config.toml
num_hidden_layers = 26
hidden_size = 192
num_attention_heads = 9
num_key_value_heads = 9
head_dim = 32
intermediate_size = 576
vocab_size = 8192
hidden_act = "swiglu"
norm = "rmsnorm"
norm_place = "pre"
norm_eps = 1e-06
positions = "rope"
rope_theta = 10000.0
rope_fraction = 1.0
qk_norm = false
attn_scale = 0.177
bias = "none"
tie_word_embeddings = false
parallel_block = false
init = "normal"
init_std_qkv = 0.0563
init_std_o = 0.0
init_std_up = 0.0563
init_std_down = 0.0
optimizer = "muon_variant"
learning_rate = 0.00826
lr_mult_down = 2.0
beta1 = 0.95
lr_head = 0.0092
max_grad_norm = 1.0
warmup_steps = 200
schedule = "wsd"
decay_fraction = 0.822
decay_shape = "linear"
final_lr_fraction = 0.05
batch_tokens = 131072
max_seq_len = 512
doc_mask = true
z_loss = 0.0001
train_tokens = 902600000
max_steps = 6887
dataset = "wikipedia_en"
MLP neurons of a small language model. Each row is named by its layer, matrix (gate and up: input weights) and neuron, and shows model dimensions 0-63. Each number is 50 + 10 x the weight over its row's rms, rounded and kept within 0 to 99. A neuron's up and down rows have the sign that makes its largest values positive.
After each neuron's rows, "fires after" lists the tokens most often just before its 100 highest values on Wikipedia text that the model never trained on. A number after a token or word is its count.

L4.gate114:50 62 78 47 42 28 53 61 47 51 30 38 62 41 64 61 30 68 54 56 59 61 50 50 42 70 41 47 62 38 61 31 44 53 47 64 46 40 77 39 61 34 65 51 57 51 43 47 58 49 56 58 49 60 54 34 53 53 50 48 62 30 37 81
L4.up114:49 33 69 45 59 60 68 37 57 61 28 45 57 63 51 62 36 48 53 65 55 38 60 63 51 42 45 35 34 52 54 48 39 28 36 55 45 55 44 45 63 36 44 45 33 66 59 38 46 57 46 42 60 55 55 37 44 42 65 53 72 33 22 60
fires after: " " 65, "R" 10, " Comp" 4, "L" 4

L2.gate375:59 62 57 45 43 34 48 48 50 45 37 48 58 55 59 34 44 59 57 62 52 48 43 48 55 54 67 54 41 60 67 55 42 55 46 35 50 63 59 65 50 23 53 37 49 43 47 53 49 44 61 40 54 48 47 60 46 35 33 55 38 37 72 56
L2.up375:54 62 50 34 50 21 57 62 70 54 29 42 36 60 49 44 58 46 47 48 41 43 55 58 47 55 30 47 55 54 43 29 46 46 42 48 36 44 38 52 56 43 48 62 54 57 55 63 62 67 62 57 48 57 44 48 39 52 62 54 48 47 53 46
fires after: " " 93

L14.gate478:51 63 64 61 40 42 30 57 43 53 54 28 62 55 45 57 48 40 50 34 51 55 62 46 57 51 48 38 54 38 59 57 63 59 50 48 46 57 53 57 51 55 67 47 50 40 60 45 68 38 65 56 33 53 63 34 61 58 56 45 63 57 69 34
L14.up478:43 58 50 42 49 49 61 47 58 51 53 56 52 42 23 53 59 46 61 32 44 61 41 56 54 53 42 55 50 47 40 64 61 66 44 49 37 50 25 47 65 45 54 58 52 53 54 40 56 58 60 49 53 37 58 50 55 44 49 39 72 57 64 31
fires after: "0" 25, "9" 20, "1" 18, " " 4, "–" 4

L3.gate432:60 49 38 56 54 66 52 57 34 50 59 67 56 59 46 37 40 31 53 44 54 44 53 35 59 53 65 44 50 62 42 27 39 67 54 49 40 33 64 59 41 46 52 50 45 53 56 58 61 57 51 68 56 49 42 64 43 46 37 42 45 46 63 41
L3.up432:57 60 49 55 51 52 62 69 55 50 49 55 59 40 75 35 38 56 61 54 41 49 58 39 60 57 54 59 66 33 58 65 53 43 46 42 56 52 50 44 47 60 52 52 64 46 58 63 55 42 67 42 58 37 56 47 51 53 45 60 50 44 42 42
fires after: "\n" 19, " (" 13, "N" 8, "-" 8, "L" 6, "Q" 6

L2.gate152:69 40 56 57 45 49 43 49 35 38 40 39 36 68 42 64 47 37 56 46 50 41 57 56 60 53 45 60 54 57 44 51 43 53 41 55 55 43 58 31 41 52 60 57 55 51 36 56 43 54 61 53 41 38 62 50 45 48 45 34 42 60 43 44
L2.up152:61 53 59 50 53 45 77 60 59 67 57 46 49 53 46 45 47 46 54 61 63 50 35 47 65 58 44 41 58 49 57 30 69 68 43 56 46 55 53 59 61 43 51 50 43 52 51 51 59 48 72 56 41 57 44 42 51 47 33 39 38 52 55 52
fires after: " " 53, " of" 4, "-" 4

L10.gate48:34 56 41 49 40 39 66 62 46 77 42 55 66 49 35 46 56 48 57 53 60 43 58 66 52 45 19 53 58 47 44 35 46 45 53 54 66 39 65 53 51 47 39 50 49 39 50 55 63 55 40 51 63 49 50 44 67 54 25 35 45 42 52 42
L10.up48:49 71 44 46 38 40 47 50 59 39 56 67 45 63 53 35 57 44 46 59 57 45 28 54 58 49 58 45 54 43 43 43 33 39 47 55 60 54 48 41 56 40 42 57 61 41 38 55 58 49 52 53 53 45 48 40 46 53 37 42 46 46 63 47
fires after: "." 69, " =" 13, ".\"" 7

L15.gate546:50 52 50 52 35 51 40 63 43 80 47 59 48 30 62 33 56 54 37 43 42 48 52 63 49 48 41 57 31 71 47 41 44 49 66 52 45 44 58 45 63 40 34 71 62 57 41 69 43 48 40 51 48 43 61 45 48 40 46 38 48 65 30 42
L15.up546:44 57 41 75 39 54 72 50 47 47 36 49 66 51 56 29 41 59 49 42 59 62 43 47 57 55 45 57 40 53 40 37 46 57 65 66 45 38 44 49 63 52 40 46 42 67 48 67 34 41 46 53 44 37 68 51 66 44 58 38 49 50 46 48
fires after: "1" 44, "0" 11, "9" 10, " " 9, "6" 4

L15.gate385:36 57 50 55 32 60 37 60 33 65 65 47 43 42 65 51 38 58 43 63 42 50 58 47 46 35 49 50 50 56 54 71 69 88 51 53 43 49 63 53 63 57 44 52 62 62 41 53 51 51 46 69 44 31 48 54 53 38 56 53 40 58 41 33
L15.up385:54 48 45 47 36 60 47 54 55 43 71 49 49 39 62 29 56 54 38 60 41 53 40 39 58 53 46 56 43 53 63 55 65 63 54 55 42 46 47 38 85 53 51 25 69 71 38 45 48 54 32 68 47 30 56 49 52 43 45 47 45 48 27 44
fires after: " " 50, "9" 9, "3" 8, "0" 7, ":" 5, "2" 5

L12.gate407:44 41 79 61 63 77 35 54 53 19 56 56 70 49 48 49 50 45 41 42 38 43 53 58 58 41 45 41 61 52 46 41 60 73 44 51 47 54 67 59 42 49 66 36 43 43 39 58 59 59 62 61 63 52 42 60 33 52 61 48 40 51 53 55
L12.up407:50 42 54 44 55 60 64 64 52 51 36 53 57 41 51 47 58 52 38 33 38 51 71 58 44 49 39 53 34 44 60 60 42 46 60 59 65 65 49 47 46 30 86 57 43 68 42 61 56 29 49 58 49 50 55 48 47 64 50 50 57 42 58 54
fires after: "\n" 32, " (" 14, " Mc" 8, " \"" 7, "+" 6, "-" 4

L4.gate399:56 55 63 65 46 29 54 58 51 38 48 37 67 63 54 46 47 46 47 47 48 48 42 55 32 48 39 53 64 45 67 61 58 51 37 55 48 42 47 52 44 51 56 62 59 39 35 62 52 50 59 57 58 61 62 53 54 37 59 38 45 48 60 58
L4.up399:57 42 51 38 50 43 50 54 58 55 45 45 50 64 46 53 55 47 49 57 50 41 49 49 56 51 33 59 43 44 43 43 54 61 46 53 36 40 39 71 71 39 59 58 44 45 59 63 42 47 60 43 61 48 51 45 45 66 50 53 49 38 49 32
fires after: " " 35, " Al" 10, "col" 5